Part of a small language model's weights: width 320.
MLP neurons of a small language model. Each row is named by its layer, matrix (gate and up: input weights) and neuron, and shows model dimensions 32-95. Each number is 50 + 12 x the weight over its row's rms, rounded and kept within 0 to 99. A neuron's up and down rows have the sign that makes its largest values positive.
A block is one neuron, or neurons of one layer that tend to fire together. After each block is what it responds to, as a language model described it from the Wikipedia text at the highest values.

L3.gate27:38 31 53 42 56 50 41 66 51 42 46 54 58 38 29 67 60 48 51 48 59 48 44 65 49 33 66 33 50 65 52 35 31 43 54 52 61 57 49 47 45 45 54 40 44 58 65 57 45 38 48 37 41 57 45 65 52 57 36 36 28 58 54 48
L3.up27:38 51 46 66 21 66 20 56 60 66 56 67 59 53 40 63 55 41 29 53 66 53 45 51 44 64 58 32 48 62 48 56 34 56 60 51 62 57 33 57 53 74 43 65 50 45 58 56 49 50 59 51 64 48 63 48 42 48 46 51 19 72 48 33
L3.gate226:42 50 61 46 29 40 57 44 48 55 53 45 41 50 46 38 41 42 51 57 53 61 40 39 35 50 31 67 56 50 65 53 56 57 37 28 49 47 51 16 51 39 44 56 54 61 62 67 33 54 55 50 46 43 51 59 39 39 49 34 53 58 49 58
L3.up226:47 52 44 49 39 47 58 43 59 57 60 57 22 55 66 67 67 56 63 77 65 56 59 47 49 32 43 56 47 60 64 35 74 60 38 31 49 37 37 36 75 63 73 52 28 60 53 59 42 91 66 62 51 57 60 56 51 40 67 27 50 45 53 57
L3.gate342:60 57 30 59 47 66 47 67 52 59 62 56 59 60 60 54 42 44 59 56 73 51 61 54 26 51 19 59 46 68 60 73 42 50 41 33 39 43 44 58 45 24 70 46 31 51 38 56 51 67 41 55 42 32 29 32 45 51 43 17 50 38 55 53
L3.up342:43 60 50 61 45 32 84 86 64 62 49 55 55 34 33 54 44 50 38 55 53 32 56 52 28 31 37 48 58 41 48 54 69 53 51 46 46 50 59 54 30 47 46 50 33 40 34 71 80 59 54 68 52 58 30 57 57 40 35 35 50 56 45 49
L3.gate631:47 53 65 37 23 34 64 62 46 47 38 57 61 56 66 41 47 65 60 66 54 53 43 58 42 51 43 40 71 52 48 45 48 15 35 49 43 49 45 34 62 40 43 64 60 54 68 50 57 49 37 53 27 48 75 37 70 56 63 43 53 41 54 39
L3.up631:53 58 74 54 43 32 46 65 51 35 60 76 56 43 44 41 40 59 64 64 41 55 35 31 21 41 52 63 41 38 35 46 45 47 37 43 52 27 57 53 60 44 38 56 40 64 50 43 35 66 59 46 48 45 62 43 67 48 58 46 57 44 33 48
L3.gate745:58 58 45 49 67 62 58 61 47 55 50 51 61 81 47 57 43 48 55 57 68 56 42 45 48 47 21 42 39 24 54 57 57 40 71 45 29 22 56 43 62 38 33 72 70 41 43 52 44 27 38 47 51 43 62 45 48 39 47 71 51 53 53 55
L3.up745:71 42 72 62 48 46 39 31 47 38 55 66 57 68 57 48 39 41 44 36 53 54 58 29 35 67 48 40 62 37 46 49 58 49 46 61 38 51 48 70 69 57 52 57 31 46 52 45 50 63 44 43 55 59 69 59 69 49 69 53 49 45 49 40
L3.gate893:57 60 51 50 63 66 51 37 42 52 59 34 55 53 48 31 58 53 35 49 36 51 58 45 55 54 58 62 44 61 42 53 74 45 49 47 81 70 35 72 51 41 60 32 66 32 43 67 33 70 57 72 42 36 57 55 51 41 39 40 44 30 37 68
L3.up893:53 66 59 51 43 49 61 36 36 41 58 81 38 21 37 36 58 69 51 48 36 48 50 77 47 25 46 45 31 28 46 42 58 54 35 60 49 36 33 43 62 59 40 59 48 51 52 50 67 30 67 67 68 64 49 53 43 69 52 44 50 62 52 45
L3.gate1184:63 41 42 60 63 56 64 62 49 51 40 58 64 39 62 38 43 46 39 73 66 63 20 53 42 54 50 31 59 49 46 37 52 33 57 41 32 42 55 46 44 42 45 50 50 45 61 55 74 40 65 53 46 27 53 37 55 52 63 52 51 27 30 38
L3.up1184:65 74 45 43 29 53 54 41 34 39 62 49 52 55 45 57 34 54 53 64 53 50 66 58 46 45 47 62 49 51 42 68 51 48 64 58 60 65 47 57 44 64 31 52 71 43 59 62 77 48 61 52 34 52 48 46 30 55 69 47 36 35 57 21
L3.gate1229:42 55 39 61 58 28 55 36 45 36 24 62 44 54 59 53 50 51 20 28 33 33 73 52 45 48 37 35 50 44 53 40 57 51 38 54 46 49 50 45 78 43 62 49 50 50 36 51 45 51 52 42 49 52 63 49 51 68 61 59 59 61 46 31
L3.up1229:52 60 32 59 59 39 61 49 55 47 58 62 48 29 75 56 44 53 32 46 71 65 57 23 46 67 19 66 54 51 40 57 53 38 60 37 48 47 35 37 48 47 52 53 41 51 37 44 35 43 41 57 50 49 42 47 43 45 36 56 61 40 49 28
Responds to: Start of country/region names. First word of multiword place or organization names such as United in United States, South America, National; also fires weakly on scattered other tokens.

L8.gate355:60 64 59 54 50 58 38 29 57 40 50 55 56 50 52 33 32 49 36 55 33 49 56 55 32 40 42 79 54 49 70 30 48 59 49 65 59 45 48 38 31 54 25 60 51 61 73 58 42 44 45 27 46 54 54 60 35 70 72 52 61 59 62 47
L8.up355:22 47 57 34 49 40 54 48 58 60 46 42 65 53 54 45 36 47 41 35 54 63 51 35 50 62 66 59 38 47 66 74 45 58 46 55 49 71 42 50 72 57 42 29 29 58 47 60 41 36 63 54 59 27 36 47 46 49 56 48 44 32 44 55
L8.gate603:39 50 39 32 68 52 68 65 36 35 50 56 62 45 43 56 38 66 32 56 48 46 57 35 44 65 60 63 59 35 50 33 53 42 52 71 36 50 47 58 42 55 65 54 50 63 66 39 79 53 50 63 71 59 41 45 52 69 61 33 40 42 53 43
L8.up603:55 35 49 43 68 78 42 49 53 44 47 56 41 48 29 54 29 57 58 47 57 52 39 26 51 43 51 70 39 36 53 50 30 26 54 49 38 58 53 40 42 60 55 56 44 57 41 57 69 55 60 28 66 58 41 34 56 59 51 44 57 47 39 44
L8.gate830:35 37 74 61 42 49 52 61 40 53 50 62 49 51 45 65 45 72 60 43 55 49 41 47 36 59 49 47 62 36 60 33 40 46 56 56 58 68 70 63 36 43 53 60 50 49 67 32 52 56 50 60 51 62 48 27 50 44 60 38 59 72 50 54
L8.up830:27 50 32 48 51 66 69 60 38 58 57 67 58 60 63 52 62 60 44 55 41 59 54 58 40 24 56 52 48 55 61 47 54 60 30 56 49 16 41 48 30 64 53 55 53 73 40 51 35 48 45 68 44 37 64 47 54 64 30 43 56 35 53 18
L8.gate1029:67 48 52 38 44 23 60 41 57 54 70 36 44 46 73 49 49 31 57 36 47 86 61 32 54 55 38 46 44 24 63 58 68 32 34 59 55 62 64 52 58 67 25 37 47 67 45 62 63 52 37 57 43 52 58 63 63 53 39 49 38 51 63 57
L8.up1029:53 58 50 50 47 64 33 42 43 34 50 63 44 44 67 48 56 30 47 59 53 56 48 48 55 62 48 36 45 44 41 47 51 38 30 67 46 40 42 56 37 34 39 64 62 55 50 49 48 61 65 37 40 48 76 43 64 45 42 51 44 58 54 34
Responds to: Table and list delimiters. Separators and cell-initial tokens in tables and semicolon lists, such as ;, | and United in United States, plus hyphens in codes like A-4K; occasionally prose connectives like with and and.

L3.gate220:52 37 42 40 43 34 56 40 55 61 49 55 56 55 50 53 58 42 50 62 41 47 24 42 62 31 57 64 44 80 47 77 43 58 52 59 84 44 52 61 44 55 33 52 53 49 52 52 33 53 54 54 68 35 34 37 58 57 51 56 32 48 57 44
L3.up220:40 51 37 48 40 43 27 48 55 61 74 65 57 57 62 47 40 27 34 51 29 37 38 35 24 38 55 44 62 63 31 50 60 57 54 40 59 56 70 54 46 35 45 44 45 41 56 46 41 79 52 76 51 58 62 57 46 45 38 45 39 34 40 58
L3.gate588:62 51 64 45 39 39 14 52 43 45 70 63 62 55 55 32 65 84 28 41 57 49 60 52 64 73 54 39 56 66 51 52 67 39 67 45 31 45 41 53 57 52 41 44 22 49 65 45 50 35 51 53 66 50 56 62 47 39 32 47 66 35 56 63
L3.up588:51 62 41 50 39 58 58 46 61 60 40 44 59 58 60 55 50 52 36 67 48 50 35 42 60 49 41 46 68 25 53 55 44 60 52 54 50 58 55 48 42 64 32 50 56 49 51 60 37 38 51 36 35 55 43 60 72 53 48 59 31 37 54 50
L3.gate593:47 31 36 25 39 39 50 39 52 34 55 33 76 40 48 32 51 33 29 45 39 30 50 49 38 25 65 37 44 16 46 37 58 66 48 38 58 45 50 68 40 54 48 46 55 47 59 60 37 64 45 86 48 24 59 49 53 61 34 71 36 52 44 58
L3.up593:47 30 16 23 28 44 33 40 54 33 68 38 62 37 49 43 45 60 52 50 29 43 44 67 43 50 54 50 46 50 49 37 46 57 43 51 65 48 44 52 52 47 37 63 22 50 48 60 38 81 59 75 69 36 60 42 49 49 63 81 41 76 43 34
L3.gate790:41 50 49 49 50 41 52 51 55 46 52 49 60 72 57 64 39 37 53 63 58 56 48 60 55 54 43 61 51 45 46 51 41 53 39 32 60 47 50 36 43 15 50 49 36 62 40 65 73 48 64 50 54 51 45 45 55 75 49 46 47 52 41 56
L3.up790:58 28 40 28 26 37 54 62 66 49 52 61 52 42 50 60 50 53 71 84 45 37 50 47 35 39 59 44 50 59 59 46 49 50 72 54 45 47 55 44 21 47 48 46 30 54 55 59 44 53 45 32 63 44 39 56 46 75 62 59 44 67 56 62
L3.gate879:43 43 66 54 54 49 41 49 56 38 52 36 75 54 76 63 67 44 41 70 50 56 43 43 35 34 37 47 43 52 64 68 77 46 38 65 46 59 60 47 54 49 45 74 40 41 52 60 49 32 69 23 66 29 56 50 60 42 57 31 42 34 68 56
L3.up879:51 37 55 58 56 37 42 47 62 61 50 53 69 54 67 60 54 53 44 47 66 49 61 35 22 47 34 42 45 42 44 34 62 37 53 72 52 55 62 55 45 37 56 71 49 36 27 53 33 36 50 50 56 56 56 34 44 42 46 27 58 48 54 81
L3.gate1081:24 39 58 55 58 67 64 39 35 36 53 50 56 67 58 65 40 40 56 46 37 70 61 57 49 52 60 66 68 46 34 56 49 37 43 51 48 70 67 53 38 15 57 62 75 51 37 42 29 34 51 71 55 64 55 34 48 45 62 69 59 45 48 38
L3.up1081:65 53 55 17 31 39 53 63 57 54 37 63 41 19 69 14 52 71 54 54 45 53 36 65 53 53 48 39 43 66 57 34 45 60 52 44 43 51 49 55 70 77 53 40 57 21 47 53 36 53 64 54 46 38 24 63 53 46 45 35 39 38 52 56
L3.gate1221:78 41 41 47 51 48 46 49 39 60 51 66 46 40 53 44 37 39 39 62 50 59 21 42 54 64 31 72 49 69 62 74 65 52 43 42 58 48 68 52 42 38 62 50 41 37 62 55 46 60 49 60 64 56 62 52 57 67 44 37 53 70 59 51
L3.up1221:39 47 50 55 26 58 43 26 51 61 47 52 39 48 51 41 56 60 72 46 45 53 09 56 43 85 66 46 69 54 56 56 50 51 38 31 58 46 52 51 37 31 56 40 78 28 62 54 65 49 45 59 57 52 35 54 65 43 49 53 59 50 44 63
L3.gate1240:43 64 55 45 57 61 24 63 48 59 68 64 59 31 61 52 49 62 57 60 68 51 22 46 41 60 57 71 36 59 51 78 41 70 61 46 49 40 49 43 53 23 43 44 48 40 48 50 50 42 32 55 59 37 46 60 63 67 40 53 56 62 34 41
L3.up1240:61 41 46 37 55 37 39 62 27 55 64 73 70 22 67 49 47 60 83 51 55 51 59 54 38 52 55 60 63 45 53 66 55 24 60 74 56 57 34 66 49 45 63 36 44 67 38 53 71 52 42 48 70 58 49 61 28 44 76 74 59 59 47 17
Responds to: Mid-word name pieces. Word-piece continuations inside proper names, especially -ur in Kashipur, Bishnupur, Levasseur; also pieces like Osk-ar, Aal-to, Je-ep.

L8.gate359:30 32 56 49 50 51 32 38 51 45 44 48 56 46 34 49 41 54 36 39 46 63 47 50 59 34 37 36 50 61 56 59 48 51 60 57 62 50 62 42 40 51 53 53 29 50 52 53 49 59 42 49 65 40 50 56 60 69 56 49 37 59 44 51
L8.up359:23 31 53 46 47 68 41 73 47 55 42 65 53 45 37 58 54 44 47 51 50 66 38 52 56 50 35 30 57 38 47 40 41 34 52 42 53 57 56 42 46 55 72 57 41 61 69 60 41 57 49 37 56 47 59 58 43 69 48 46 46 56 61 26
L8.gate374:48 49 48 37 39 41 51 29 30 47 50 53 54 31 48 61 37 67 31 43 57 53 39 50 49 49 57 55 51 22 47 56 43 57 48 45 59 51 32 44 43 65 57 31 41 52 46 50 68 71 54 76 70 50 52 76 64 51 42 39 65 46 60 49
L8.up374:45 57 68 25 67 49 43 36 62 51 49 53 77 42 51 77 46 24 61 30 47 59 48 48 45 45 52 49 45 27 49 44 59 50 59 52 58 59 31 42 53 62 69 17 57 52 54 56 55 60 57 67 53 37 58 53 58 33 45 51 69 61 51 44
L8.gate618:48 57 54 54 55 49 51 45 35 85 55 58 36 47 27 67 59 73 42 45 51 37 29 53 46 47 37 46 67 81 34 46 57 27 56 36 64 65 63 41 22 47 48 29 55 43 37 39 43 62 44 62 49 51 58 58 53 65 73 37 51 65 48 40
L8.up618:65 43 55 48 58 33 47 26 48 43 61 69 52 50 39 38 47 61 46 55 35 53 24 41 48 62 52 42 66 59 42 79 72 36 36 49 60 57 57 69 67 59 68 68 25 48 35 51 42 60 32 74 47 39 31 44 55 46 63 64 35 69 52 43
L8.gate842:49 54 38 31 44 47 43 54 60 25 38 61 49 60 23 48 45 57 73 23 48 74 51 64 52 48 58 35 41 48 71 47 63 58 62 48 51 49 41 49 37 49 65 37 32 50 48 61 36 50 81 60 11 53 47 64 40 56 64 52 51 32 38 45
L8.up842:68 37 39 33 47 52 53 46 47 48 34 69 34 44 46 45 36 44 43 42 18 46 43 66 62 44 61 58 62 60 44 58 54 44 61 29 43 35 57 34 30 39 53 38 62 35 26 52 65 63 61 39 41 41 73 28 43 45 49 44 48 31 64 52
Responds to: Non-English name pieces. Syllable pieces inside romanized Asian and Slavic personal and place names in lists and tables, such as Xu Xin, Shrivastava, Kashipur.

L4.gate580:57 38 47 57 54 58 55 46 49 39 50 32 55 35 52 43 49 52 39 57 55 62 58 55 35 56 67 47 23 27 45 54 34 36 47 45 43 56 71 51 36 45 41 53 45 59 47 52 57 55 54 57 60 47 49 51 41 40 30 38 45 42 50 36
L4.up580:69 64 59 63 55 53 56 52 70 60 55 46 35 67 14 44 60 51 30 52 37 40 38 51 58 66 71 81 45 52 56 69 66 61 59 35 61 64 68 47 31 55 67 42 47 45 46 33 44 55 73 64 34 42 49 46 34 38 43 54 71 50 49 48
L4.gate723:70 54 55 40 50 43 30 53 52 35 54 75 47 57 66 45 59 60 67 55 53 51 38 53 38 56 51 55 23 33 46 48 48 40 38 57 69 52 52 54 68 44 49 43 38 68 59 57 42 43 61 53 52 31 37 53 68 29 43 40 54 35 57 42
L4.up723:43 57 28 64 35 54 51 47 35 55 47 85 50 62 56 57 48 52 53 61 46 63 31 55 47 57 32 79 43 45 50 44 52 56 54 41 74 48 77 66 78 47 54 55 49 51 56 49 40 39 51 42 45 61 43 43 45 41 24 56 58 55 54 32
Responds to: Partitive "of" after quantifiers. The word "of" right after a quantity word (some, many, one, seven, majority of) that picks out part of a group; also scattered word-piece endings.

L4.gate369:43 33 48 66 56 49 39 71 61 41 54 72 34 52 42 29 53 52 51 53 50 49 40 47 50 48 43 35 64 52 54 68 51 63 53 52 51 59 62 51 42 50 55 43 51 42 59 54 58 49 41 53 50 57 37 56 37 63 41 53 57 45 40 45
L4.up369:48 22 65 66 56 50 64 48 49 45 42 74 50 45 43 56 33 55 57 36 60 59 66 68 60 52 38 22 40 57 54 67 73 35 55 34 74 59 56 65 41 54 44 48 17 49 43 56 46 69 72 36 65 46 58 46 74 62 55 59 28 26 66 43
L4.gate693:36 49 59 74 66 72 58 47 59 44 68 52 79 70 42 50 37 63 37 44 45 57 54 58 59 38 31 44 29 35 65 57 41 70 52 50 69 60 54 47 34 44 56 65 59 54 66 74 61 66 22 58 64 59 73 43 48 53 46 49 47 28 46 18
L4.up693:50 58 83 56 52 61 46 70 47 48 46 86 34 46 55 65 56 54 60 16 63 46 41 66 54 34 73 51 55 61 35 61 52 49 45 57 56 59 39 51 43 48 45 69 24 57 74 68 64 72 39 48 35 39 59 52 44 62 65 43 43 56 62 40
Responds to: Mid-word name fragments. Second-syllable pieces inside South Asian and other foreign names, such as Raj-an, Kann-an and Nit-ish, plus bare spaces before numbers or list items.

L4.gate957:59 41 48 73 50 63 49 37 64 38 50 38 57 43 71 56 51 55 26 72 37 41 63 68 50 55 43 65 48 43 74 63 56 40 47 56 54 38 44 59 51 52 54 38 49 76 25 63 66 25 55 59 53 34 53 45 58 51 33 42 41 61 72 31
L4.up957:73 44 52 64 44 59 37 37 73 38 44 39 48 43 62 64 59 49 50 69 50 41 64 49 49 57 50 55 47 36 64 63 45 52 50 48 61 52 47 70 65 59 52 18 65 49 31 65 69 21 28 57 33 60 48 61 45 45 30 35 48 39 66 42
L4.gate1094:43 49 37 54 31 38 51 87 48 50 35 48 70 66 73 42 43 46 50 67 52 48 52 50 51 53 38 37 57 44 38 41 37 52 46 32 44 59 44 14 52 61 35 35 50 49 26 65 57 41 41 49 36 37 50 36 57 34 40 47 42 55 51 52
L4.up1094:46 69 57 47 41 45 42 47 48 52 65 71 46 74 53 73 58 35 63 71 46 45 72 62 74 64 40 42 52 47 43 58 41 43 31 55 64 59 36 61 66 46 33 43 52 69 46 43 21 60 31 38 64 52 50 61 59 60 43 81 45 49 62 41
Responds to: Quantifier determiners. Quantifiers and determiners that open a noun phrase, often at sentence start, such as some, most, other, many, these, plus United before States.